From a checkpoint of a small transformer trained on Wikipedia.
Architecture: LayerNorm before each block, no biases in attention or MLP, normalized queries and keys, attention and MLP in parallel.
Training: a variant of Muon for these matrices, 137M tokens, 4191 steps.
MLP neurons of a small language model. Each row is named by its layer, matrix (down: output weights) and neuron, and shows model dimensions 149-297. Each number is 500 + 25 x the weight over its row's rms, rounded and kept within 0 to 999. Numbers have three digits each.
A block is one neuron, or neurons of one layer that tend to fire together. After each block is what it responds to, as a language model described it from the Wikipedia text at the highest values.

L2.down213:530529545457508478488460497538493504472528493546513504469515476526502517520553485516502477448497528545513485501538489515493516536500458508494522499505515513522528462519553500519553534505537451482524507486467486572500508516511479495466505512462516492506495505480533439496485473447475497537467485473519544507481510480533484464493490505486468512528506472464482536490495509449491517479546483485523534501474503508455496476549500513503484474488486495469
L2.down276:468480515536551490488501533449543497492474519530518482450484545497500496497475460473506486471489490495548505514527502523490460522539481484491485467480523461513515512492508482510475500470480486519544484530508478511544507528466497476485493483522515493515487520463513503495517507484485526502508494518478507460504491508587497479485477495468467497518504475513485495474496502534452486521478502495497501541465470477467525518490498509540552479462489468433
L2.down480:491499523514512510555476491509508560508497535499538452466478512488507523516455498466485502488519497485474497522503504499414437502562527521488478533549549504505462543479516536508484555555519519481500504526452493526543474480470492515502462521517489540510492502524515484525486498511541496509527482503480503471496499508483481517516534516523530515566522515504455515535532509509475479544535486462519531469547514472497482477512490509516483490516479465482
L2.down554:514472504511510473507461453503521502497493469494510463498476498517506459525496514475540510432565466521465487495485521542503472537505486509504501511490497511543459491514486563521458486484481498508510476479502452518487536535456478517501514494493489547493515541530501498537489494497505521521486533481519462459471492451491477546476498486537494509490463488502507506515481474497481491520453495511509507473517533556519510518472495479490530512459446511514
L2.down592:486498520532491492528461518518501455535474499488522500488476564500495540499514488544483498501492483449500506481514529523470521507542493483528497532525527524507516481473487485497480541519480498526500473452526472483496530510518502542492523517467470497488533543499503526478502477529460452493462505539484549484457512481511504492467505559488502482483471457472498519495523527541490480519487481506490506461524486497517491515496500498511491510441521513482
L2.down635:487531549531522553451482522535510576517478472489514506446504522501474546498483520537501487481492498514452481443498524519445508479501476521483455542491475460500528487478494482485499482536495534525506532488503510512514475517519491502547518512475484501495540488510535544517504558499490517460525495489514461510504500484510488452488464461548490510521530538517475509475471485532484527515457486493545500446527498505511485492497442485533527499508501468538
L2.down648:510498475513545537475476501513518511488496536492471490529504512499527513496526515477447505451503472493492494466528484499470506499489521530472495481503552518489418521529489513512518470499494501497513494491551514472503507510476546485492478499503470489498450511502507533520515508485535508519505520490491480482541531506473505526569485522484544497499511452473534521504441463523500502517451460508484499496522516486496465490494486532470520512505501520457
L2.down805:469490499510515499542505516488552489500492499514448517477489496459517499554471453506531462485506476446467549469488521498490514520535524474476492515522465486472516537488482468468493518445483464473503523482529502529510498540481547508500472548482512480552541538545476514501486531498508494456463507513515502487515487524508524459548482485476480484513461461463478504506471486535506466517496537516519508518505493528517486456488448473505505492497470523473
Responds to: Past-tense or participle endings split off a verb stem (-ed, -ated, -ted, -fied), often before by/to/in, as in Established by, Distributed by, certified gold.

L3.down417:505508496455533486506516504512490518504495532525509519538506518479539479544519468483479495439516473500500499498482470493487505519528501479473480503491496532454519495520514479484533512540466501493498464499508472488489458555513516532518508552482460509524521543524539524476537496520508522496518479523494477517514523459519498483519451489496533499487545536495514489430470511460493510505525506498472520477491530501528504480505442452517501492526459527486
L3.down670:505459507447500513526529520531505484548516518493474482495501461507496499486501466510452501475477504529519490540511463512498486552531542483499490524495504475489503505499560502508549502527508487501524523505483501504475488504479505513511482467493492483488552520463487532482482462454516510505474481513527484530452464478478456465524517508508510501490467536534495513498491482499518472557493472511475490491522484493512494539491504518516504480471474500432
Responds to: Final pieces of past-tense or participle verbs, often "-ed", before an object or "by", "to", "in", as in devoted, linked, identified, described.

L5.down59:474493499526536459491537467519493470495479494554524490521496496528522453532482549540464491527473534504508534479556485517513515505551493506485448526510530493493505486510479490503501506469482520482517505471506472520476514518490505496505516525502512444445487467481515520491519523513489489512502476510481483504561509558523493454524479466474462480452520472471506438512490532496485483525500534477468499476465486504490505486454515470466527517487538500513
L5.down87:474493538495519480550531464482510511441560538491483514530492491532519477494505522432523532513481471491484503499500511470525526490498504537464529509463513491507479493530470507526506472523500507545522453495490504489474535489429463531518483463510536500507497517476503554549441508532488471513507514530499509518492521498494491485494485523532515481520520500507507521529530498482484537503504513486517523489544537528496512476546541500469508485496540560492
L5.down300:481486513479485481497514514545533541498466552494510490507446457480523506504554486477492485520496531468512536483521519487473504490487462527508461486456505491528519517518465508475539481538484486497476484509503478500501473503533501494514540519475512488481493476487489490540517515497484509543492509509502514526549524482549546481470508542537516520517462550467493464487500482501497505495510529511481492532505521474484494510469470483481525527467476484452
L5.down682:492513479513477482460454481499489506484514528525438520532473478467504451500482537511498508483521471537469501462522510491532498513481523487496475553493552523485476497462537510544533465449521519520497496512528500487514482527490477506444469490505500516506549531492504489500481479531477495498531464505534520489503484484472502517538507501501536498469489544539528529468525462477526470528513490532490496486527509494532524528514488482502478516486508489494
Responds to: Final tokens of numeric table cells just before a pipe or parenthesis, such as last decimal digits, closing brackets and units; weaker on mid-word fragments in prose.

L5.down145:525533493514514491479515501526505483528462488538543525515518541468494530536502513485515515469515521525529511501490482518535451456529538484489500497517537470497531466461486512528528522529532533498517536547507526483483475522474464478505487510550518511496473509487490500506480517516519514534515534520501496517508480507518497515503565497514487465441491460493538484497498512505512525515490457496517535505513545511538558481476503554481491553478500477496
L5.down348:501527509535501505507451484482506498478511471457513517493463479531530513536483490486485490506516554496523493514478470536495508486553495504486521472446500437513535501473528497499509486477481510513496532509500482515498487506473482500468529492528485515544538512482477521513516529501501524474521467516537507490508475479452475506471510480509450461503519526528512518496540516509474501488520507508480505476524523520475489482501535535475504502499480491511
L5.down360:531499499489501484504560515458488504491513495510472443501487497467519474501484482496520471466528489476493507501520521498495511491515501471457475529531514508501501559487475481460463483459465485478483511489481532482461526551481539466498552496514537469467505534468525486492511502489480495497495508509452491504545522533502474515484502535500496509479483491509485516512529490477513514492566523512457522484495501488528496492522526551448499447498504482503
L5.down494:486494496459456526464508508461515493500479462491486524514527487545469525469545556473538516569469513510486494506483511544537475472530493554506522475506506548528492534512516502488539500497523545484492502495549542496501510516496500485533492509487558531536497507486518489481464463460475480551496485452519493497494457515504486548474543496508499485550474544474491489541525494497516511472487477478532493502520531481503463482509494467496493459514483512534
Responds to: The apostrophe in possessive 's after nouns and names, as in school's, Carter's, women's; weaker on mid-word pieces like ed, act.

L5.down56:518513535507508459490513489518499503484512501514505523528487455462473485497490519482445452487538529488547506505547538507458514482504501464470481488503537477538498532493516521531531504524533498528485502512498505528493471452448494512512480510528526452542482450511490461506491517499511497453484537453498510479499472527474526501468533565466527468502498544534469466543563501500531493513483519492525503513465487491519456460538482454520468551500499479566
L5.down512:517486520526489458508524548520508500505512521495507538470528487487491514469493508499495480477508498435520549509506553493524484494525470528511467539515495501486514488520564482516534500505472527520503481486475471503475465473468504500529470468526521528530449540459491468496523518491527521486498506493500523494472501521475504498467524498463545494488527514486453500465541485469486484490481488509491505496501502538496520503496535503498458452522497464529
L5.down535:536491466515486521512519514485502510505523537459512524513530472521533521510511501495517496448540525500486498479540478499483497507489519488459472482515477495486515483513516478533496534493479501495506468493483508498505474482454466458518492494503504446509556509487527514499521490475535544517502511508491528474507481535497516497535492473478534464510495482508535536496474495538473514486462505496537495472493492545535511485479507548501495477522520449527
L5.down791:524483482530512480515518498529500479529493472520521481527517442529520493512476490497541497491537464485514507491528531546532454518521531534522529493549493448501529497531507486520512520467495495548506497521521490555514461450448503486505461499513504510538466514454504456536501493524539528472504535473501535520485499541454465498469467538501501497497516512477478459453521470531505481538518493514510514498538513531506504493479518495540543483555506472534
Responds to: Subject pronouns or nouns ending a clause's subject just before its verb, e.g. it (melted), she (knew), they (attacked), the building (was).

L2.down205:517456536516499519475479478499507563512490534567537462521501508517491478492505453519502514497483477499507487499537507494480496477500505491526534502507509479481545489478462469475558490517494531517526467508540503491533530495509489515490522497497548530490529498522524489484496526480485539539499527468501521535519464479531494506493483474517528479511490498477536499475507488500512445538504551465516556503511525564506493533496513533468481495492473487514
L2.down314:505547521455457505499468498484517490500493489473529488512511507468509492485478510498474492465493557504444470498472471511498510495518497492507539501474532502502491540490546511482512475514549482515502500516471494497522488513537536528536504475502505476492506510452548495484529504472483511499477454556500478465485523525506531482502515484519498547501486483549506509526452529507483460492478518513500483493501512427482490476536486497489543487466505496529
L2.down364:526529485517470475531486497500476496489477476499480490488527503429507473510523449507503478500495543546526501508531503502476494488467498495497574499480461472495513468485478486505485502497483553508475535460526510479536511486471499490531494511455492503515526491481497468519500492483506509480519490513508486489491517494457515529559501501508482464466485546494478490498531498526481509512467480482518482514478476525502502495466439483444501511491504475513
L2.down434:501446487454476486511484503504490505489476491503510493502528520515506484461529516510512479503516503486459498456581501532486488547514473501498554509469493488523501497478507524495487525483452458494503509535506512476481514521497505537456454511474477509506466488543517463493489503536462517497522499442539489481510487536532510501517505512507491470549533459450492491442469511468492497462513529448477529515477472465512550511485476481468505511459478506466
L2.down578:548514519504453498493515530522507484545516518457521519490459531568533480476499472427480501546505507502518501511482532480513547523463466498542524482489512500483489508498468482484544515521517538478476544510524500499467455515488519494477487531513511535472476472492484469505486483491535532469468485529526502504511532482529465533516469504465540478499500468468450512499528509466523498487507519483505504537466504536533491490481503452490467501498534519502
L2.down611:540481414491477463507480479503490512519483427512484452496534522497525499481486498520517506496494506494500495505460461532491530474457438524536468512489525457467519476467502547519473494514497543460475531494496528510502502441482453473519517536521532485541446524543491498485509456514504492500496453519523512466501516481510485497502524515526437503529523495497479500473517492490489528487471481476521531499474470524475508511473467541532521474473511524447
L2.down722:497512514504484481510491476478486498480504495477485523467507520495497496482512488508501521499465507520490530531510534486486535473544524485500508466509494469477482508494502522505453483506518524482509553522486540504539509516440533474499503557453487489487480493517513538514516503469484554506501531468499529462527492501497500499521462479488512490511472465500478525477509462492478463505501494465539490519480466540472471499500481523499503523512514484532
L2.down740:445550454523513521510498475502549520485540471413541496487500499538464492473495495496532515487515493540565515504552518518519502536541481492515489506446513491469483451545496501467484507516503526468478500464508502504490537516485484491513460528517494489522477465460513489502495515506507492526501531499526463485510467491535518487492505518493484521503495488478505497500530491491479476517492485469491523475462490473519471497507546512478532522543469514481
Responds to: Mostly the possessive apostrophe after a name or noun (women's, Elena's, Ryan's), plus word-initial re/ren pieces in renamed, renowned, re-establish.

L2.down242:481487495553511493504552520592489525484521520477515518498495516463480476438517459505490474526499508519484485460510489522480469505530488484487478468544515507478527509477483450468490478517504496503481537514503554515472540502532535458509520533510481515500505506505472493543487526479538504533500499506484510507504529555482542449491518509512490484483514547535524493529531488461545504501514469509465526467496507536477487480475540510506558513478463502448
L2.down349:497501479494510503488473519515499519505497502499533530511516502506475471482470511470506476546491493464507470438567528496514510461511500530493498491525514476487481469483468501474524538483494470534490511465495467520533484531484501448482493491506506484526523476491441508513506421461447480488501518529552517490454517547504503485508499486521464466505499496511514547471501493508487469528544470500502498494537524512472468491496486485486533515500460535485
L2.down478:534511498484526521524462515514494534498517488520538500516501496500487500474488484503503539475554483496507494491510502485468450479511480506557493516495463514468484486505482526504534455477516473474477510478490524521553527508531478529536505515503494503544484503519480535526505436523504520519488493496492513520492472502524493536514472472497482534502494477479518500435484492504497473501494484460498512513544496541507512514491457479518482499452484477503
L2.down485:520471501482512511504468480467489567509524503509500492440501496512485508490501463469499544497539499495470508496545522479504482521455488500514487483557468484496488453484484531501545494520569486522441487493511507475516549496495488454498520494499490523519476542488497549461481497498508479500537524498533478520499540492485519493491431530479486540508539528516491459487494469496468488491533475462525493481534516528488512488497506485503490461489457487473
L2.down543:470518467511514452504482503473491499507487525530517498522509535495492497440505465484513492509527491499473513501555502487494511482514465528501494472494500449506469514510513492470516523527463456470444505490529488451494558515534483490505489466519497465517499508526492515488498499504468491473478494516469472507475518535518502502519451477478508505497529485504513499492531449517481474526515464453507530521505483534498468448490493499529479497466495508489
L2.down552:463495516464508547482485520478500494475509500518499502469482499534456489520497494494540533545490537534537484493517477476477516509503538499555527495544508482460507482495473536518498489488503513533482518520492450494486513454484530496527549502477496483522489502481499499457513498537477488507547487508487458509507520537518479493456492532516478524493476489524489488485516533545486491496500511502461482522508507481481491507531505465498484456495499512531
L2.down674:477514478478524480500509492499502484473507484495501467512532493523542482480465469516529532522480523476484530507541527504466510523457487491476495497444451481505498487532501495498505507510543487518507491521482505513429519504508545495490496526496499464500511499479527482497494549486513444517531504468485491480460505481490484506480495528515488486484479479507538462514491449522497472485509490524461504502482486542561485491484509487502510547522488504454
L2.down772:487538468485475512534478493498487519494493509519480504504523528493479475496501478486496504497513437488509531500492511496467479546525496449472528501482491481505482530532465484566524527489532512551519509536457519451521559454475498551475539487479517449546505496495470522534523511509491530497514521473482492544495483487497500513509466493482486509481524524488450482506508490471483539512500465485505515495484487491516504493515501510516512481452472487465
Responds to: Fires on the whitespace after a sentence-final period, either a blank-line paragraph break or the space between sentences, before "The", "In", or a "==" heading.

L3.down210:488473515529502487552482512493511468477540514487511497464495486486494489488468516529540486456528500499443472495494511483512483487484517542495493461453535453451500502482504487491478466454509534520524474528504522516544520502522489498504539509508486511524497452478522498478499519557472551477532506514495536517472538520489504466470452502468502462414489500496505517477464500477518491495462532471506517474551497538507445550521505502519510496466569508512
L3.down476:491477520509478477512451493505507505533563540505503472534504499489512495519542569470502500509500536501498503491495524450499468519459479524493541523472506500479532514550513480486515507430435469478505480472523489533513503482489524545497528475492508500529426496496545497495449548521491508520518482491494532506543540482452498489478550534471500506511514488489490457492522511495463455483515526498481515477495507480553482488501493506498505502457493510527
Responds to: Short final word pieces that complete a multi-piece name or word, often in tables, such as Mans-on, Arkans-as, Cornw-all, the 's of possessives.

L5.down37:503490478492484473452544471489507525472516520465476481493506485487491498520488478498524519514492480466521493499488498503524545491508537526478494500477465522507464509490498556466514519535465476538548503461503459513492486498491506531509499515532485499478494516525472484497469522492494489447514478489464497455500540495474557544485530512499496495504462507499475478500568516499550490525542500521498499497496481474538486463480538537509468494448533509491
L5.down316:517512504523511483533493507512529507509493482458482481524506482462502469519514485433446504499486459472492497474485463517485529503501504541466474534515491500505439535524506464499497500485450494509458522448472553472485476521514534483539489499490499547500471503504504472502536523452539456454486488524477498503505492515470481517464499480533488517466504489532500528517502486506519488521503504521471490480521511545506512495492487529472449505507500500534
L5.down411:520508499529498495486510493516528504473483503495446488557501524537494472508462498523500531496463506508556532491485516468530494507485557496467531530491507466440506471484509491480537504500502551520489541508508550472483481515466507503466502492400486497485520464492499566511499481525538531524525501487497470504526479471493535496430496469547487482494504492515499519480494511525533518495505502512469463503499530495495527511507514483533535473514488521466
L5.down703:465522553509500499482474514510474498518533492495504482488492499467509467449495504479446551490485510490487480522547482507468503548474510526510514454485508506487517477498476487510515482553446516463495523494522521496529519524499521507491512546504488487508463468477481469471505533533551486520490509510503510530511457486516518521498510511526488547508487477444554466517476565521478476461478523557505511475461495469470495482525540459506490490437472531484
Responds to: Forms of "be" (is, was, been, be) right after a sentence subject, often a demonstrative or pronoun, as in "this nomination was", "which is", "has been".

L5.down501:501506500483530510499519482474469494490483487482504482484516482470488526463494518476535482527524475529487523535491456502473508488497506460475494500468504522540484487535493482483517511502516470524471494528521469510460520527478499501528521500477532499518519479469508497516492536498508514514454532501477509511556532491523499506531501481495477517498477538499509462522507475509502483491453502511490469497488471492510499520485487461477484544498482476519
L5.down510:486519507505520481470528486483514470506474510506526492502480468516496491500550501532493482499501469513460481476525465498520466462510480459499509494517510506518465472508483533477528470470497515529470519522489498494443489506513514529523511522467516511560552480506471525482519450521484516550516496534466482488517519469508493470523489540509496496504514481542483472485503492498498481485504458494503483462513467477521508480512514470505484524483539482492
L5.down598:487530502459526511463508491483502525473505523527532491500524501497468494511497432498476493534519463512472509482496478523504493510511490507514500530488499481519536440533491523484479471487504512511482470527488547470471474502478475518528502474471492514500543513498505497520487506501493503499518512544504486469516493477502482497516481511526524485498551505505501442529522498520488485483507489472504513494524501484500521513510495485515482524498496497470
L5.down697:543553471496493516459460447460478506513523481486487515505506514518470480534544529521506511540521535498516493485506477520514506447473481516544500490501492507500479501517491524490506509501548513482486527477492533466473504564488539487525528466463484500483528518506516502506477509499530508511510489438513501527543476446523480518531503491452517514503469507495517518500503518504467524514525547500493481505536464518504474522505543504496458510465521492472
Responds to: Whitespace right after a finished sentence or table row: paragraph breaks after a period before headings, sentence-separating spaces, newlines after a closing pipe.

L2.down117:505479487476454485502489503505515509540486529504531497458510555531506518502554524470496499500539480532519514502491508526504496557479531504486539479514444498519455500487496518507467480495487502512505493474541510487463520492486516526498500500516510452498509499507519502460522508532511541496527542514486460519466512491528459575487529496491494525470426495509482521522481497523529474472546491497488446509516474508495531534538412511489509459490536508486
L2.down243:511491515497507496501542464527509486494511471516520446472482446515531506465471506475494490503478505505451513488494510527460516500501478538538497467480542486473525510539463498439515530533482478471506536518470483521504468468527487501484459474540497448499488469514531517484509492540485521516503469478506542464485527486482494526501489509499492505540477487510478479492528509484509463492486480513479483502505513517524499501484496464490488539509495541490
L2.down295:497511554491546470492530522499468501475469481491509498500531492516552480530462495475494502510544495520467478521493518497538454487437450477528482518516486532499515506468519521476529550495503545508500496519523472499533511459482528473513459478522476511472495460481475525510508526470481502473527471540486522547483514529515497463562461518446467509483497479503509490466540527529477519509495473531499498458496519454496453497495508492498469479543508496528
L2.down298:493515512510501502526472479478502481447485513503549477501497465507462497512537505510530493543528516518496512503497515475510478518543496506483495489475532473515472500513523534506471512492511501518518497486528456544510496497487488475478516500518474536538500476513465489500513479513546496495539478524476450512493527493530545508539491508513515547519513483499543529505520461515458484525515466504494491556527556476483542473485481507524531521493506511534
L2.down335:542500481518477523456497515473515504506500547530488472481479496501482511445484484560443458470508492521535476464492493506498517521504507486483448507520509464497479517536469479492531477469534485479524509491515453553478491479477508493519471503494486484485520502488519510529478511510504484485497512526489534488497472510547545553484501521513472488484523473505507483526555518533484507471525487494504445495487513519533497491520520489465538504501487529526
L2.down430:532472473521489515455466497489469507507540479481460483497456522454480509466522463517514496532502508525481491484544499494539490484526460504497439530508497497481481469524541440505487486502507487507511547471496480480495490523470493491466522531505527485506470500480517458508468511529523478517497513484492454510519479495520503523487473503510523493522504458474505501483486490502509484512429500498466465436505431526461484494485502481512523453517488493569
L2.down852:493559503474469485472489490480465485543483484519501517506477481485496527510458477563455522498478551521548493483539485500454490508475467514515510497541433478524487535493447497511486510497483519523523513471548466519485471496499515499533444540475518548513548503497511491488510518519500494477537511479484502522501506485479505463463519513492523486523487456452519517494485534488502518516497481485511467484477479454530536478504503493523507526502502492547
L2.down871:509494492460443499532507536529504581460496546496573514495485508498515508510483489531439518520494478574481510486514531456524496464504521512512473528447492508532447535498485507446521509565503534519512538517473510531444541540481485518534498510513506474485523502490500506476485500524497513500530476525458483463480507483490502502471454492528488473490496515466511517475453485535498466493504484525486505493462473484476511503496491494521534506509462461556
Responds to: Present-tense verb endings in plot or description prose (starts, becomes, is), plus digits like 3 and 199 in track lists, durations and years.

L2.down148:545486482534455500534489495453543501509485512482521432472513491503496504479510493506520489528498523522513437519508492492481492513515506464538514460498504504449491527528517532514522540513492518508494504461507505499467476503457502488475526477487494477492506523492499554488524476490442512508527506466508460491518461501534492508508471513493462508537457539503488473476499517494495533530513529536474470530473483515497502489504480465546534494491503525518
L2.down152:520515432455492496491460525501473480539492478503506452508507496499519540490501518512563447501496497507524483507514532473538515478506483525508470441504492479513465554491504493494494515504503541491536522503509511533473512480515496494523526473493493470533515519494493455486472484476479499520509520491541504506476449443511496508460518444522553465451532436507462517511515479477549529469515485482473495540490525478503468518489509495497523508551497496528
L2.down327:545492494478525483513491460494512505506490493483460514560502533556524472506517528506515483515514483499505469497537568470487512488501446536468496504489494490529500493532506490465490537481548499523491485512545528508512500487531495502497517536512530488468490505507479473496533469538503478517494531502472488513500475514478502535490546484523447498515455493476476488538487500472534501488487478449489505453515513470490522523500504497484496516501480479509
L2.down495:490493483505498487501491490509541495544489529477507435467518543511502541498526458512536405501483499520494515500494502541524506463505509520530509522470516501436510526457536486492519511457475505463450471415520513507484497515466516502497474551502489538495476445478445487493485485522502471494482447473506543489462495485473507476518491513481521487515513497497535522508532508493494508511471495510463502511554500541501495512531471480505528475501555495496
L2.down571:467487480496487511491485522518480475509526518476496537522458527484566489434513494546516472531480490510484467510484504518540506529482511543518488523483475525469496527534478518462483525486496511483442523489480496480486557525497506520462534513450503511559465522509505511498529473489499511463489531510505476512519494497515501517498508516438520528515455461496483532513476487488513504495537482485498484511506423496538481503518482491489508487510561472539
L2.down575:479551536518513501477505498532564495529480494465490501487473493468476540498545477493507492472485433521480539527508515507497479478484494529476509527520432487520532457474566509505518503487484499492535515474516508492477478480455511525461492524471506563527484493499495543541484451493466516513516464496507472481461464540466477466471492503520505488499525517483543477506496499496495488512478469465463484499519514520477467446474475496487477488465483482523
L2.down624:490496503528504507447532478494519510525538478494482505524542518467485534505476491475481491513493491487487494481481537458560499511464475485504465539480525470517451472496493481520500492532493498513485521497484492525507502492488492506521528556477474500495471553534474515536489474491487510531523540477490506528528507498465482485459495542514495475505508476471502469514506469498495482517516452482523472506509486547488465519488494428468534555524509502540
L2.down676:524468486523516488512517533504525513532492533489482472467525545514497503469492440514487466505507495505493522507523490479519459519513527507492485558505492513531519450496488492528487470494449523520498472467499484481526487497470499490506526509492483505475537510503552486487476477440490481522535466470579497468495528512487509496529504475508485529476500530528556475488519496502493479474492493489499468529528494499507484526495488524496507521469511492535
Responds to: Closing parentheses ending an acronym, date range or unit, such as (NACA), (ScD), 1779 – 1850); also percent signs after numbers and its before a noun.

L2.down51:471491474495470497512501549508536522491517510502457515503547491510531507492498577530480542491497413471480503486514517471489521504525495536455497506481491492459515499489479509489466473513519542482494533523491498510500501460560496484508474517490474455487504470517478486526517490485504534539535477488498466487544531492500501469526467478497491509481498521464490517524455494502546476493528508494496493542526477516472464557506508532516508479462518504479
L2.down202:503490503475507565541523529493506476461520499545537476484486518550506503506469540497527505531476491489531508523491521504502531507496539526477448512466482507479493465506512519515495497490553525492522504471477486465464480540526474484487501492498556513467515515557511502509475520467513522516488510522528431536499505487479496492480481511540500539523536504525508477490481507477520513486531479477458492494522528518495463519489525547483489486511467523524
L2.down471:509494497476513506509494510500464550473515504523528529526495467535507514508487476495478516487431487473489502516475495506468507494510524529489503509504456497486479525527510542512530498496492532526453517480494490501477456504528494519528512503497502494481489534516495501466547511486502524502490508538507497513536416506523517518509468514477462462445528513528533452559531483526504487529517504508510514497489557499480472439541529504513517494507516511496
L2.down490:522498493515503508539474513491517472481492545526508474456452484490453524513473522537497512529549506502555468499469516511497531451495487505503512476523489477488483499515533467495468480479488465489476486496499498476457512468490488506549510466552488499507512504485548525478513493482493523489517478501526503512517481501505480498498497489494484480470461473493483517511456534477530511464492528496489490517495539509470527554493507513540551464483480542462
L2.down525:503500490523529500531481546501490514499496480500546484467538510469517497517497514476514519514487498472481476482475509489532492486490524533514476471526516552510497473488501478539521508497487520518510486529446536515550515494539486466541498506493470491526503513473488511552482474526483482497490510522466508512491517459515502478511509495495532518496518457525469493470486476476496442465494548518471470487502494500478448478528539498501496516504500505479
L2.down669:526534487502516468535512493525526465506463546483511517501508478510477522500532481528504482492505499504511446491452490519520557479538474526475514514473496505500502529453480534511481501479492483451457522494498511495481474471493497512477520535476517490469505505521486481539547480472496507545514486457469475471499483526456554475499475498479492508495536483470546509518532498513510471519552512488469480559471467483517516522474525516481518482495450475470
L2.down750:493517496538482521444514499430519500481471468509497438483536493507529511438530483515504496521507459489477477477492526510501481485514500528528505531463497491506490575483517516508405501528526471470451488503492468457463483530487521508500531452490496483474473559484492529484485522472482531533556505467526474465536530537518530480517475508527538499506541526522518495505493473500534498471513516475499518485479499482505524527475480484538549493520523499530
L2.down872:515491491492484523522520494476516565500518506486509497472476487485524510465449473519481536509535533520493547502502515502484502531494535522535505551520494438490528512511497458494487482500490500506474486500454491460451504541489494468529511472496467512526519477520531490509487504499522494512505454498490524499482539488490482514526483505479467484518488499534523500508516531526474555459507515479483469479485527512487457511512499552501490473497492473510
Responds to: Forms of make (made, make) and auxiliary or main have/has/had, mostly mid-sentence before been or an object, such as have been made, has been found, made up of.

L3.down569:497462461505498485488442517506484512558473485502510507509525482556525470521533485522491465461495496514497507447508501457502513514521499550476509517504500476490485490483528518504511517508450526496486529482516489494538515462476514531477492529476484491511467529500533532502492495491515475467500505503456527540480538535508458514526493531501544509481535511484459516489497523459523517459484515505468501534490466499504466515510505475475471486489475479495
L3.down815:528523490481470468503492515499418518462512498527526457486488516520471524488489499500528522517521471478449526500517541462497504519520477489508516496479532507486498487519511521543506528482502518494523450520516472484483491476506523517522495484505508495488496508570528516477499503496501484444502527478518507472453462507487492525484565525493501490437490456516494508532482453495492531470482508468502523489517501497502502530527516508484557451458500491550
Responds to: Closing parentheses ending short bracketed asides such as acronyms, actor names, team codes or records, e.g. (NASA), (Jessica Alba), (WAL), (5–6).

L3.down153:526542482472487490535516470551501459494538513473493504474489513507453497541524490516469539502469541519500474480461489503509506455543478536461482503513521486451454497519532548513471524516474483512529527506489458517535503535483506513494489520515528524509452516479518475481494529475521520540490491477480505461520465457529512509496483526548447475519502538493477526471504533538481509506476494515464501483488496525572520512486458497508571455444478483487
L3.down167:481575481472479521510483528509515524495514482519530507454504527499491480464508523504459472478477492498505512478502469544489539477478503481475479467464452508525429509490471519517527484532454454469506479493543511484466502497464474527519479528499495470467559527481520514518519527483503549499520510565473502515461560525526493526534519473523463512482497505476486503554473482528488492477502485505489515478524500505484531518445477489498488467485488477477
Responds to: Inflectional endings of verbs and verb-like nouns, and auxiliaries like is/do, usually just before "to" or an object: attempts, decides, goes, is.

L3.down725:484471498519490494540454545514536529507476497521499471522468471495495498524525484511504512488483558493528518524511495473500474478475469457489466471477465485435516509498516500540491475484497453526528501512525496483502493500490480497520549492514495465480524515479495517460529524496528479497495488549525502527506492493512489490477477524489451512467473511491491483482498503518466499504503507507506506569536494532504528456480526495494509508545477512533
L3.down821:496524465513451464484485505455512524543495486537488508470490470514472519566515488490540518510516528499504488541506522515478478490456514479492489504469489443511498531495544491498528523504522481477547501536504531511470498522492519520473506528494473503514544496505506560512510532497446482529511533511506486512558489497555474518477535558474515491476488494488512516470505491486508504492510520530528507525487517498495521466466515490534478473489506474495
Responds to: Mainly the seconds mark ″ in longitude coordinates just before W/E; also auxiliary has/had/have and "there" before a verb (has been, there was).

L3.down74:490529484497517502474480501473521510467497481481555500492509532501491540528518478480478523488477495546459513478508481449503500510508483509526499498528485503505484502477472504469511516484499485526465492501493540450512507560491515508507478465461516487529525517485515507485510468510507542489519481469510476488483497490546513493483485499499526516516525499494495511469502496534490487471541485486444468497524476482499534501497456457529508493486532487507
L3.down648:516508493472490458514506512514502480504500500494514492517513522522501520474503479484515475521530504498446473526503504541493509510501466504470500492477509468498498462554472492504467478471473447533504511504495523526477504508438472493495485490471518507573508509499474471481487569501448487516488479439474484462489457487530505470512473447500503534522517536440499488514526467499470512516485471517496513518460484523525498503518509459486448509472468458504
Responds to: Line breaks (mostly blank-line breaks) that end a paragraph or table row, after a period or pipe, before headings like ==Results== or new paragraphs.